config.toml
d_model = 384
n_head = 4
head_dim = 128
d_mlp = 1536
norm_place = "pre"
rope_base = 10000.0
rope_fraction = 0.5
init = "normal"
lr = 0.00104
beta1 = 0.9
weight_decay = 0.33
grad_clip = 2.0
schedule = "wsd"
decay_shape = "linear"
doc_mask = true
MLP neurons of a small language model. Each row is named by its layer, matrix (up: input weights) and neuron, and shows model dimensions 208-335. Each number is 128 + 32 x the weight over its row's rms, rounded and kept within 0 to 255.
After each neuron's rows, "fires in" lists the words (lower case) most often at its 100 highest values on Wikipedia text that the model never trained on.

L6.up882 [157  92 115 169 169 130  26 150  99 154 117 112 104  93 107 137 130 111 114 102  84 128  88 100 153 171 115 104 122 128 128 130 123 124 122 140 132 120 144 166 149 146 143 183  91 148  95  85 116 147  97 153 140 170 122 132 121  90 169  83 157 126 113 129 119 168  89  93 152 117 132 107  74 223 136  86 114 134 151 175  84 139 106 156 181 119 124 135  69 183 134 136 145  73 154 173 178 114 122 201  83 134 157  54 122 182 162  69 216 134 134  92 121 124  62 110 136 105 145 113 152  94 111 109 115 142  82 149]
fires in: "was", "is", "be", "are", "were"

L2.up1164 [158 118 137 162 167 178 112 135 201 160 130 131  92 126 101  98 185 133 145 132 126 156 164 142 115 118 154 119 148 120 114  71 120  59 115 104  95 114 122 162 125 135 142 122 140 185 131 142  98 187 141 126  75 155 107 169 105 141 157 167 163 116 106 141 190 132 103  93 167  76 169 109 129 128  84 127 124 151 128 182 134 146 121 169 178 125 117  83  92 179 139 109 117 136  88 153 202 171 127 154  90 117 119  91 140 120  73 143  96 170 190 150 130 112 195 128  97 108 126 122 108 146 107 106 133 161 137 126]
fires in: "of", "the"

L6.up1259 [129 128 100 161  74 138  50 141 136  56 122 151 116 129 141 137 124 133 107 135 124 101  70  93 117 157  79 188 158  80 139 114 165 145 137 175 104 128 160 188 157 161 100 182  76 115 173 137 100 186 123 137 100 102 130 150 115 184 140 135 133 126 135 148 109 157 151  96 147 124 107 145 152 142  99 127 136 120 160 150  93 115 124 151 152  74 134 109 166 134 106 162 112 113 135 121 195 165 148 150 112 142 109 143 114 149  90  73  80 158  57 228 175 185 152  78  62 162 132  63 113 136 140  95  79  81 136 175]
fires in: "be", "been", "was", "were", "is", "well"

L3.up996 [ 99 132 153 131 123  88  83 159 143  94 158 109 129 152 102  77  87 135 228 152 135  42 126 146 125 169 161  92 111 131  82 151  97 150 168 116 113  87 152  87 112 110 104  94 176 174 141  57 116 138 109 110  55 107 161 104 123  75  81  77 122  96 144 135 102 160 112 108 170 130 126 138 149 157 102 137 127 149 138 115 105 130 143 130 154 114 101 167 102 161 111  80 176  43 110 188 132 141 172 110 134 178 163  67 185 194 139  92  83 133  91 153 109 103  76 134 170 147 118 119 135 118  83 129  87 145 133 166]
fires in: "and"

L3.up649 [118 150 118 139 153 134  72 103 127 165 141 116 100 120 123 129 149 102 134 137  65 154 136 207  89  99  55 152 138 149 141  97 142  71 154 142  84 108 136 107  85 112 143 119  96 150 126 153  65 142 106 142  76 158 104 106  95 109  66 172 130 135  71 134 157 204 109 114 180 112 131 164 104 119 119 129 142 124 153 131 151 134 130 116 142 144 134 180  79 162 128 151 116 134 117 165 152 182 149 172 123 122  68 121 129 123 116  64 192 161 118 214  95 114 168 202 105 168 114 107 154 158 134 120 103 115  66 175]
fires in: "were", "in", "to", "was", "are", "the"

L2.up650 [ 84 139 103 226 141 140 135  96 131 143  79 143  90 150  94 151 154 109 190 150 113  56 174  97 117  91  67 155  82 140  99  82 158 130 124 151 139 103  84 152  89 150 147 161 159 119 191 121  83 180 117  95  76 135  93 154 125 125 122 123 129 105 103 128 157 114 175 114  78 150 140 113 105 158 142 154 182 207  96 201  73 141 181 136 157 103  80 142 109 105 162 155 111 156  97 107 150 184 131 175 131 151 171 129 102 111  89 109 184 156 125 122 140 174 104 135 141 142 125 139 105  96 137 107 188 137 123 172]
fires in: "the", "for", "of", "promote"

L3.up1022 [ 82 130 163 216 158  86 102 164 104  99 135 124 103 212 154  42 104 165 125  83 113  85  96 128  97 174 111  83  68 161  93 153 135 155 168 130 115 124 140 138 105 136 118 120 115 130 132 135 202 179  80  81 207 130  98  79 126  60 105 127 142 100  95  88  90 141 110 123 143 125 144 136 114 197 125  66 134 143 129 129 221 146 145 114 172 119 117 162 123 166 116 104 153 110 144 114 111  94 153 122 129 144 118  86 120  97  95 103 151 104 116 165 124 166 141 130 144 149 137 117 121  79  78 162 134 172 138 188]
fires in: "social", "cultural", "scientific", "and", "political", "financial"

L2.up280 [107 170  91 137 197 157 140  88 136 198 139 136  68  74 164  94 143  77 173 130 181 110  89  82 142  59 149 152  50 116  85 121  77 100  86 168 126 138  62  75  79 116 199 127 156  85 169 118 119 136  56  86  61 145 126  56 181  97  48 169 118 129 128  93 128 173 155 139 111  91 140 136 124 136 199 100  91 119  81 128 110 148 119 196 135 133  96 160  87 148 122  98 162  75 105 116 121 166 103 143  98 134 102 119 151 131  93 128 118 141 142 151 136  95 146 134 127 138  91 128 111  99 135 129 132  94 136 138]
fires in: "film", "documentary", "novel", "picture", "best"

L3.up1297 [179 138 129 164 173 110 136  83  79 141  86 130  86 118 121 190 137 104 178 148 154 126 107 140  70 181 155 161 135  77 130 200 102 113 115 169 127 153 142 153 123 118 176 132 117  68 162 132 130 136  98  70  87  72 109  62 204 163 163 178  54 121 127 116 144 138 168 117 112  96 118  80 109 119 137 133  95 149 143 146 153 171 132 120 148 112 151  98 105 171 140 124 105  74 108 125 139 141 226 156  86 141 166 151 107 140  82 106 167 103 131 210 160  87  46 138 103 141 113  80  91 118  82 150 175 130 118 176]
fires in: "film", "television", "book", "picture", "books"

L3.up1455 [107  93 143 173 142  77 151 122 157 140 139 113 135  98 111 146 118 142 194 139 114 114 101 116  64 173 116 155 116 164 136 121 136 125 129 189 139 130 147 103 101 165 121 134 118 168 138  68  66 144 148  83 120 125  89 103 146 123 129 184 138 108  82 158 184 145 147 105  78 119 108 140 100 142 108 181  99 126  79 178  94 115 115 155 126  96  70 152  67 115 139 167 149  97  75 142 152 185 153 144  91 135 167 100 144 160 128 125 208 146 190 125 130  60 176 107 126 174 130  89 119 124 111 146 124 145 160 114]
fires in: "of", "the", "poker"

L2.up387 [ 73  94 136 163 148 118 119 159 152 125 165 139 146 174 122 162 142 178 183 144  64  68  85 141 129 118 106 137  83 131  78 116 184 133  90  82 162 179  81 128 141 134  79 155  86 102 115 106 114 173  78  73 175 194  78 105 157  75 193  82 106 104  93 161 163  94 196 127 201 121 126 185 137 134  71 132  94  54 149 153 146  95 103 107  94  70  68  73 119 113  99 153 163  78  79 148 157 134 211 168 106 167 159 122  74 130  74 111 178 187 111 169 128 130 121 123  91 101 149 158 166 139 183 132 161 149 145 147]
fires in: "the", "chişinău", "local", "western", "family"

L2.up953 [136  79 114 142 140  93  38 187 110 150 137 101  92 134 189 153 137  54 114 154  49  77 145  83 154 134 137 114 129 146 127 163 172  75 149  75 124 118 116 119 146 113 125 152  97 110  89 168 138 129 156 100 108  86  95 111 106 145  79 138  90  90 130 149 155 149 157  76 202 104 125 121 124 137 154 117 112 178 123  95  82  85 144 139 212 151 135 128 126 139 130 161 144 139  88 151 138  67 124 151 113 170 100 160 184 129 140  90 142 146 164 113 114 110 135 169  39 176  94 124 135 139 178 111 118 132 141 138]
fires in: "0", "100", "98"

L2.up1088 [146  98  46 127 127 152 136  79 103 124 131 101 122 116 115  13 107 169 125 124  76 113  63 126 158 103 151 145 148 146  92 153 120 151 141 135 109 147  89 184 113 104 164 110  74 156 110 119  98 139  95 139 108  96 124  74  92  71 145  91 130 104 122 163 150 156 158  81 209 145 160 218  75 152 104 125 110 111 141 112 121 130 140 135 219 114 123 171 135 114 156 107 142  96  59 134 111 120 108 155 127 164 139 145 105 129 140 129 126 115  91 123 132 124 157 109 159 189 144 163 186 158 145 173 163 183  95  71]
fires in: "the", "were", "of"

L2.up530 [125 150  65 195 154 142 139  92 114 126 164 114  83  73  70 126  92 140 162 165 106 135  89 152  73 156 172 210 101 147  91 158 143  82 162 107 133 154 158  61  50 106 117 127  81 173 139 163 132 142  89 133 119  97 117 163 168 103 180  74 105 108 118 149 137 155 137  87 163 148 131 140 120 144  37 157 124 123 114 116 109 129  70 124 138 189 127 143 115 132  93 145 164  86 106 113  99  70 126 166 109 138 164  76 131  92 126 114 167 122 137 116 110  93 109 154 150 130 179 110 146 177 110 129 128 131 146 132]
fires in: "the"

L3.up1510 [162 163 140 107 102 171 140 180 135 151 153 150  98  95 213 131 120 124  97 133 126 110 130 105 174 157 121 100  93 109 129 126 150 102  72  96 122 137  80 119 100 101 189 139 159 155 131  96  82 127 116 114 131 165 137 186 104 120  66 136 113  29 106 131 159 120 136 138 170  69  98 117 139 119 149  85 176 151 115 110 137 109 183  95 160 137 133 155 102 149 122 129 132 165 114 136 187  92 121 188  81 120 178 178 160 100 110 104 121 118 150 116 124 128 115 136  76 150 158  97 128 164 130 107 122  96  92  92]
fires in: "in", "from"

L2.up222 [116 141 131 149 120 133 119 181 131 126 130 172 132 156  91 131 161 105  88 124  71 167 150 111 139 144 110 144 166 142  83  93  87 155 138 155  89 106 144 157 117 134  87 103 113 162 151 152 162 197 138 156  28 155  70 153 168  92 117 147 133 102  87 142 110 127 144 102 179  46  88 153  98  70 108 108 229 178 125 115 137  68 151 138 103 141  79 129 144 202 143 122 134 196 164 149 142 199 135 148  93 129 120  98 167 124  69 127 133 139 130 150 135 115 125 140 120 167 120 101 156 106 152  55  98 150  84  86]
fires in: "the", "from", "states", "of", "date", "washington"

L3.up1090 [160 136  75 168 153  84 158 157 131 155 113 156 129 116 163  48 155 138 137  22 106 153  38  88 140 163 162 119 169 124  83 120 115 129  65  99  94 135 119 100 170 137 118  87  98 188  96  94  92 174  98 135 145 139 116 138 135 138 106  84 115 116  90 135 151 170 172 115 144  97  72 137 153 112 133 136 121 110 160 114  93 158  59 197 111 160 134 129 168 110 148 178  66 147 132 120 171  99 144 155 135 118  77 149 120 126 144 121  75 120  98 107 170  48  95 164 142 152 143 132 144 128 170 108 100 106 121 140]
fires in: "was", "is", "had", "has"

L3.up279 [131 202 122 137 113 117 103 126 111 176 122 110  76 111  76 130 155 163 157 200 158  55 156 181 109 186 140  93 116 121  95 113 136 155 140 133 184 190 171 157  96 169  73 106 101 144 134 107  88 167 136 131  97 120  97 140 135 107 129 128  88 125 140  87 162 152 120  77 151 178  91 113 142 224 138  75 152  78 121  91 145 164  38 115 165 144 107 122 129 169 124  59 140  76 100 206 129 177 104 116  91  94 146 121 105 101  47 108 119 129 113 164  83 115 117 109 167 128 142 126 110 108 103 132  97  93 149 130]
fires in: "the", "he"

L6.up299 [180 124 170 144 169 131 117 142 116 164 166 175 154 142 165 127 173 158 132 170 114  89  58  55 141 126 166 160 136  87 106 178 119 112 102 148  85 125 141 123 165 125 124  94 101 105 165 137 138 141  68 157 124 103 130 127 110  51  61  97 147 127 148 134 105 188 166  69 139 107 101 162 101 159 113  82 148 184 157 108 152 171  58 122 153 150 117 104 126 146 134 179 131 141 129 107 117 133 181 188  65 117 105 151 113 152 131  91 145 126  89 109 153 155  93 142  66 157 139  56  84  79 171 140 144 123 116  99]
fires in: "was", "is", "star"

L2.up820 [102 128  92 111 109 128 105 189 141  92 141 143  84 152  89 165  52 157 136 104  61 167 105  97 166 145  97 173 151 110 134  98  66  87 120 135 127 141 164 161 150 108 180 135 172 112 102 175 140 157 178 132  98  89 107 129 114 159  96 123 104 104 130 149 172 164 129 104 161 121  94 141 121 137  84 140 126 144  96 138 223  53  94 134 169 136 147 104 153 144 144 121  89 105 169 191 199 104 107 141  86 196 130 182 106 121 106  80 201 139 131 121 135 158  99 153  71 169 119 164 133 115 101  58 147 117 171 146]
fires in: "9", "11", "8", "13", "7", "12"

L3.up477 [145  97 148  95 156  91 119 128 159 120 148  92 134 200 144  92  61 129 120  53 104 124 127 138 108 129  86 139 187 125  49 115 167 108 106  99  79 119  93 144 106  96 128 139 101 144 124 176 178 132 175 143  84 156 106 171 154 110 149 146 117  76  47 128 212 155 148 112 149 123  39 172 137 131 100 137 133  66 121 113 139  91 167 132 223  99 106  89 120 163  95 155 107 157 155 134 132  75  78 149 141 125 149 141 123 122 151 107 103 147 136 185 155 160  86 166 155 140 155 111 135 185 164 125 140 164 127 149]
fires in: "the", "as"

L2.up540 [208  79 170 160 135 102  94 190 152 101 178 104 148 166 145 116 187 102 127  50  90 142  87  50 112 118 160 149 105  51 124 120 156 114 134 129 177 115 118 170 119 143 123 137 121 156 125 113 116 161 146 102  73 109 188  85 114 183 168  97 106 123  68 152 127 162 174  97 124 109  82 124 149 141 161  89 113 149 157 103 103 120  78 149 188 133 163 170 120  97 103 120  64 122 137 132 108 190 127 146  29 151 100 152 101 162 113 103  98 150 147 102 201 152 113 182 133 145 179  97  90 172 138 173  91 121 127 134]
fires in: "not", "may", "was", "would", "is"

L3.up422 [144  95 165 119 163 134 134  66 150 190 173 161 130 114  89 109 137  86 144  92  88 127  83 128  46  95 116 123  97 111 144 106 179 108 114 161  95 150  97 121  93 152 147  95 156 172  95 158 233 145  62 168  89 131 134 152 116  88 117 124 135 148 139 117 172 129 128 124 195  95 126 180 160 101  72  67  91  69 131 166 133 122 137  97 159 140 123 133 111 134 117  99 130  98 100 132 128  72 124 128  84 108 163 165 138 120 149 117  95 157 126 225 119 106 116 163 169 142 128 116 119 195 161 143 122 109 101 117]
fires in: "who", "as"

L3.up157 [109  74 112 104 145 212 172 115  98 122  90 130 150 104  96 130  88 136 160  72 147 155  94 108 156 106 165 158 164 102 134 171 109  67  82 184 129 147 120 178 100 153 186  75 174 124 177 155  80 175  85 102  99 131 142  68 157  63  96 130 107 114 111 134 181 125 124 131 202  96  80 121 143 166 118 124 128  66 130 193  95 124 159 152 151 194 113 118 121 114 130 134  75 124 125 235 184 146 123 162 110 166 128 137  98 120 130 106 137 125 137 171 113 145 177  99 142 188 126  67 127 114 125 165 130 178 111 139]
fires in: "the", "a"

L2.up426 [ 45 109 125 175 116  95 100 161  56 104  82 172 146 162 152 184 132 134 108 132 106 111 104  89 123  97 104  93  89  87 154 142 137 128 142 165 104 159 132 105 110 253  97 123 137 117 142 147  52 122 136 109 105 128  87 127 137 145 121 139 112  97 110 143 128 124 132 145 134 146 141  46 185 211 125 124 171 129  71 171 131 136 130 121 157 105  84 112 158 125 135 122 169  96 110 109 143 162 139 152 139 123 142 159 116 160  67 114 137 192 134  84 132  77 124 157 132 171 129 127 135  98  98 131 127 136 181  91]
fires in: "of", "the", "or", "his", "poker"

L3.up749 [158 182  85 160 107 142  90 134 100 180 144 170 118 200 110 144 141 124 125 110 171 116 109 107  60  98 130 127 182 140 193 108 200 103 136 154 144 161  99 175 121 124 171 141 150 190 165 168  76 174 142 139 163 150 139  76 130 138  63 159  99 141 101 121 165 148 145 147  89  93 146 159 125 145 111 100 103 169 110 163 136  99 138  33 111 176 150 147 137 143 125 121 121 156  72 153 185 184 163 150  91  94  96 106 144 123  93 134 147 195 136 159 119 128 187 166 116 169 151  62 140 132 115 126  70 130 125 102]
fires in: "in", "a", "building"

L3.up1147 [146 158 133 160 101 119 126 118 115 133 153 149 131  62 152 158 127  77 177 102 112 132 129  87 122 124 161  68  96 130 159 170  63  94 123 100  51  79  93 145 110 127 108 111 180 153  84 143 140 169 174 110 134 176 123 164 180 128 120 129 161 119 116 166 230 124 151  88 158 110 122 110 130 158 108 149 123 199 153 172 128 149  98 145 132 178 119 139 112 191 156 124  56 170  87 147 136  72 122 148 119 125 188 125 154  97 136 138 133 126 148 143 123 143  57  89 140 160 130  90 116  98  52 206 141  92 117  88]
fires in: "at", "from", "the", "is", "a", "after"

L2.up121 [ 83 121 144 139  66 132 159 128 140 132 107  86 135 124 132 145 196  87 149 149  72 150 103 105 123 118  89 142 161 196 122 131  71 118 118  63 139 115 118 113 161 105 161  79 139  80  76 148 187 118 157  77 129 111 107 132 141 168 100  94  57 115 143 163 120 188 186 179 201 160 126 120  62 145 127 120 172 127 122  71 104 155 122 124 183 109 136 158 121 151 101 128  66 184 108 124 169 127 141 161 149 174  89  99 159 124 131 135 130 149 177 115 144  86 132 156 122 174  87  98 144 175 117 129 148  76 112 152]
fires in: "0"

L2.up232 [132  86 152 166 143 102  83  97 155 176  98 123 145 117  83 155 191 142 112 218  97  86 136 121  71 123 144 159 143 150 121 135  83 106  82 141 138 128 153 139 144 162 154 161 113 180 122  88  67 164 143 129 116 169 124  87 142 132 131 130 157 133 121 102 142 130 106 118 117 154 116  98 137 132 161 142 142  76 127  98 164 109 150  84 132 117  58 153  87 117 128 174 116 117  84 168 132 115 146 119 148 172 164 130 139  99 116 111 119 193 142 125 102  80 163 151 134 189 131 141 104 122 108 160 167 153  82 117]
fires in: "the"

L3.up1396 [ 99 127  86 122  82 152  73 137 132 164 180  76  84 143 103 134  85 129 135 155 141 155  99 170  88 128 144 124 152 118 118 115 127 175 128 109 123 124 153 122 137 120 118 153  57 140 174 170 150 127 163 157  73 115 106 104 111 121 120 175 164 101 153 120 177 104 152  89 179 118 137  92 160 122  98  92 116 158 152 131 108 111 109  94 185 134 102 134 119 115  79 108 147 114 118 196 188  87  91 146 126 142 129 116 143 151 113 117 110 114 103 207 141 123  86 157 108 127 146  90 153 178 102 126 167 101 103 110]
fires in: "was", "the", "be"

L3.up1392 [ 90 118 170 129 148  94 155 188 126 115 160  85 171 112 119 152 111 157 172 129 160  88 135 106 105 131 129  72  84 130  96 159 172 100 115 124  63 102 118 140  87 163 155 127  85 127  83 139  98 144 158 124 112 110 100 110 149 165 118 133 148 101 117 178 112 134  84  74 146 113 206 149 161 140 125 154 120 144 128 118 118 113 114 130 185 146 123 156  88 180 109 132 100  82 146 163 135  79  83 132 117 137 134 121 170  98  99  53 110 121  93 118  92 106 101 126 151 130  69 114 113 116 176 102 149 153 138 138]
fires in: "and", "0"

L6.up1265 [154 115  82 181 132  95  80 137 158 128  83 133 127  97 132 126 149 159 125  73 129  95 142  93 129 144 162 111 125 105  78  82 179  95 146 114 119 128 131 147  86 193 162 112  91 126 114 163  97 138 179  82  52 122 130 155 101  88 117 153 107  93 167 180  81 131 119 130 136  94 128 145 149 204  95 146 164 116  78 151 103 157 111 112 178 143 136  92 115 158  80 134 138  75 121 173 144 192 165 133  88  88 100 114 152 173 166  75  99 128 133 138 132 144 128 135 145 135  90 146 145 150 110 183  84 106 172 124]
fires in: "who", "and", "but", "which"

L6.up1191 [ 82 177 110 149 157  64 106 100 109 125 183 107 141 122 128  92 103 107 175 124 109  99  99 140 108 150 135  82 109 121 116  93 132  86 143 150 118 115 100 141 102 130 149 156 134 120 111  84 136 123  56 118 125 157  86 124 206 167 102 139 118 105 146 197 155 180 151 127 123  93 119 119 126 153 115 143 112 101 178 144  88 108  75 126 121 162 144 186  99 122 149 170 121 137  71 127 100 162 142 141  93  94 182 110 164 147 100 105 167 135 174 167 120 116 135 178 116 187 165 122 153  98 125  64  88 151  92  66]
fires in: "the", "of", "a", "and"

L3.up1088 [ 86  97 154 153 144 148 174  67 154 162 153 164  76 168 143 108 123 130 138 103 131 136 116  89 111  74  64  61  98 115 183  92 120 129 109 104 123 130 132  98 125 148 130 127 113 153 196 101  50 147 116 109 177 117  83 116 116  74 142  99 134 102  58 157 122  92 129 116 111 119 146 122 100 144  95 159 139 159 149 150 155 118 157 126 194 116  85 140 120 111 112  87 127 174  98 141 180 142 124 164 121 114 136  89 147 139  89 140 155 146 165 117 128 120 171 176 131 223 149 150 153 134  96  73 111 158 160 121]
fires in: "of", "mecklenburg"

L2.up700 [144  83 130 165 102  92  65 171 137 140 100 141 144 147 130  62 223 147 166 147  72 158 110 155 180 139 150 166 191 149 182 142  58 147 126 171  86 162 157 156 111 118 129 182  99 155 123 106  93 145  98  82  87 132  79  95 136 161  74 156 129 136 141 148 129 177 106 164 100 108  80 122 133 134  80  47 156 110  52  91 139  93 154 123 202 130  80 103 104 125 112  99 156  97 122 142 117 100 104 155  80 106  91 126 110  70 127 147 103 165 185 116 104  92 197 167  93 156 118 151 128  44 100 163 131 146 109  57]
fires in: "the", "radio"

L2.up1275 [181 169  90 143 123 126 117 198 123  68  86 110 153 106 182 102 156 178 183 101 149 115 103  76 117 111 159 123  46  98  52  71 133 137 103 125 109 150 158  93 131 118 117 115 115 144 146  92 102 146 134 157 154 122 113 104  76 104 100 121 154  97 106 159 183 175 148  78  91 142 165 141 115  92  97 125 128  79  88 187 138  96  87 130 197 183 116 136 133 184 151  88 101 155  95 144 183 167 144 138 110 121 102 115 159 123 134 108 150 132  60 117 152  68 128 128 125 171 179 131 129  80 106  70 102  83 164 118]
fires in: "has", "had", "have", "having"

L3.up89 [177 138 114 134 136  90  68 143 112 138 157 157  95 135 185 169 211 100  92 141 144 140  86 109 103 133 140  97 117 112 116 141 112 124 112 130 119 117 107 126  94 102 139 197 104 152 143 145  60  86 110 109  95 186 109 143 137 117 121 160 156 127 159 139 145 141 162 147  99 114 140 102 137 165 167  79 149 116 131 163 143 176 158  82  99 129  96 115  99 139 124  92 101 114 137 191 154 166 105 141  51 166 129  97 109  78  71 104 147 166 113 119 113  95 160 144  65 243 167 136 127 145  68 116 143 174  72 103]
fires in: "in", "the", "performance", "perry"

L2.up1493 [162  62 109 162 169  92  81 153 135 132 143  85  85 143 104 116 105 138 139 177 142 123 123 104 149 152  96 153 113 132 126 103 141 165 111 191 139 117 152 132 155 102 131 170 107 114 112 161 103 124 151 129 107 161 134 158  99 102 113 146 135 136  67 155 124 176 175  94 177 157 109 120 125 191 144 125 161  60 162 127 157 164  96 135 138 113 112 129 196 151 185 159 123  67  84 151 146 222 159 175 117 103 143  94 146  81 123  85 191 102  72 150 105 106  97 140 122 136 145 159  85 114  84  85  69 162 115  98]
fires in: "are", "be", "is", "were", "also", "consists"

L2.up122 [157  79 122 136 175 126  98 115  98 150 142  72 151 174  98 129 102 177 183 120  81 170  91 105 168 132 160 143 134 104 110 114 137 153  99 168 134 124 155 166 134 129  97 103  85 134 151 199 118 135 174 115  89 181 133 105 102 126 100  67 130 117 103 171 125 174 119 141 200  90 102 160 158 167 122 133 132  78 107 192 108 143  99 116 163 133 123 155 146 182 156  96 131 106  96 156 118 171 124 235 143 155 121  97 121  99 118 113 173 159  78 141 157 114 143 180 129 155 109 115 149 149 151 158  90 106  99 105]
fires in: "was", "is", "were"

L3.up1277 [106  88 104 140 114 102 107 155  80  95 192 112  59 133  89  95  95  69 103 141 101 140 124 100 200 140 144 109 104 147 193 149 104 141 117 150 138 148  88 123 163 138 157 102 103 208 115  85 156 102 176 100 108 114  52  88 162 137  97 127 105 102  99 151 105 103 128 123 116 174 177  77  94 182 105 104 167 116 132 115 141  99 106 137 161 134 150 158 179 135 128 100 108 144 116 130 158  79 101 135 147 106 131  58 128 161  98  66 158 111  75  95 189 119 110 180 101 160 122 141 118 131  85  79  97  68  98 173]
fires in: "0", "9"

L6.up659 [ 95 161 133 154 135 149 123 179 147 119  82 116 100  89  97 127 193  87 150 150 115 110 165 150 119  94 101  62 125 112 121  73 124 138 112 132 117 142 156 125 158 120 155 144 117 145 123 107  94 123  84  99 185 128 157 179 155 103 131 101 166 137 150 131 122 154 159 127 149 149 153 106 166  82 111 111 132 124  93 135 131 119 122 160 121 159 134  94  95 217 194 103 165 143 120 157 187 117 130 154  66  74 128 108 104 137 185  73 119 151  96 123 124 125 146 179  78 152 177 148 109 105 131 127 122 152  71 112]
fires in: "is", "are", "transmitter", "review"

L3.up606 [ 63 158 113 149 182 149  98 144 177 127 167 109  62 170 184 152 187  86 102 134 154  99 172  87 133 155  81  90  92  69 129 120  89 126 116 121  84  94 145 108 104 171 119  96  91 186 110 129  62 197 154 132  69 139 129 132  97 129 121 145 114 133 130  95 136 132 128 154 111 141 170 172 132 152  85 120 149 109 138 158 143 108 136 175 161  99 129 152 118 112 126 115 122 159  53 119 247 162 161 124 120 119 183  74 207 118 127 152 138 163 130 174 117 109 127 134 128 147 128 112 155 101  66 184 147 143 100 147]
fires in: "of"

L3.up1112 [134  87 160 113 128 143 109 163 142 153 120 126 148 185  76  54 117 181 175  71 116 132  91 133 127 127 137  85 123 139 132 134 154  26 105 183  65 146  94 210 166 151 162 161 153 119 117 177  79 186  88 152 175 162 130  92 137  84 117  93 158 104  89 162 142 131 194 120 173 122 137 166 161 139  67 118  77  80 127 149 148  30  98  82 181  89 105 119 181 165 110 117 211 169  64 131 143  91 159 139 106 157 155  91 113  80 123 101 134 104  92 138 139 167 143 116 150 156 143  76 120 137 145 101 144  93 133 154]
fires in: "a", "as", "an", "the"

L3.up1199 [131 108 114 127 167  82 113 146 133 168 127 148 125 137 129 140 113 171 163 143 127 130  69 144 131 119 152 154 132 131  67 146 165  93  35 139 177 122 102 114 100 178 115 113  83  99 171 135 100 117 103 124 135 131 133 159 141  93 165 126 153  93  66 154  98 107 177 123 132 151 105 131 179  98 129 148 145  35  46 134  95 112 137 118 162 124  89 135 130  86 126 132 133  92 152 133 122 133  75 172  71 149 150 116 114 111 166  56 131 151 122 179 109 126 192 120 121 157 127 117 123 105 118 162 139 141 150 123]
fires in: "the", "gland"

L3.up572 [108 141 162 149 133 122 106 183 153 131 145  76 116 163 181 172 119 155  88 151  85 126 103 115  92  96 120 163  91 131  96  76 182  92 168 199 184 153 213 123 116 105 152 182 141 132  98  93 121 146 129 121 105 157 135 109 107 103 113 200 127 113  81 218 144 147 122 178 120 103 147  72 139 119 158 110 138 159 150 197 154 135 147  97 116 108 112 141 122 129  76 206 140 119 115 149 137 149 131 164 125 120 116 126 117 135 113  98 198 124 171 145 119  99  96 108  88 127  91  86 136 121  40 126 131 152 152 113]
fires in: "in", "0", "short", "of", "much"

L6.up190 [107 108 126 117 139 116  98 156  84 147 139 121  91  49 111 111 161 136 180 163 123 147  86  72  88  72  65 122 129  82 170 114  98 151 132 122 150 146 121 130 176 156  94 141 154  62  87 170  84 148 129  81 146 114 149  81 139 119 159 137 161 116 111 145 158 123 156  78 143  86  70 109 111 116 158 145 168 118 127 155 117  79 172 154 139 136 111  98  97 191 171 135 183  98  66 157  98 179 194 201  85 133 108  81 117 139 114 107 142 121 130 171 126 121 137 128 118 153  96 116 153 174 127  73  96 155 139 142]
fires in: "is", "located", "are", "was", "also"

L3.up56 [ 84  75 101 131 228 149  95  96 141 146 157 110 135  98  69 111 124 178 175 128 106 118  91 102 155 112 152  86  64 121  93 144 123  81 149 157 152  64 142 136 101 163 160  88 146 185 118  95 106 114 104 134 152 126  90 133 142 155 104 160 128 105 120 182 112  75 176 121  59 154 108 152 143 189 119 167 118  77 161 145 121 128  94  96 101 187 127 125 139 123 129 163 134 116  85 192 175 111 146 175 107 105 138  82  96 117 126  98 167 120 131 172 131 123 111 172 138 156 136  56 105 106  93 173  99 131 117  97]
fires in: "the", "a", "to", "dirty", "none"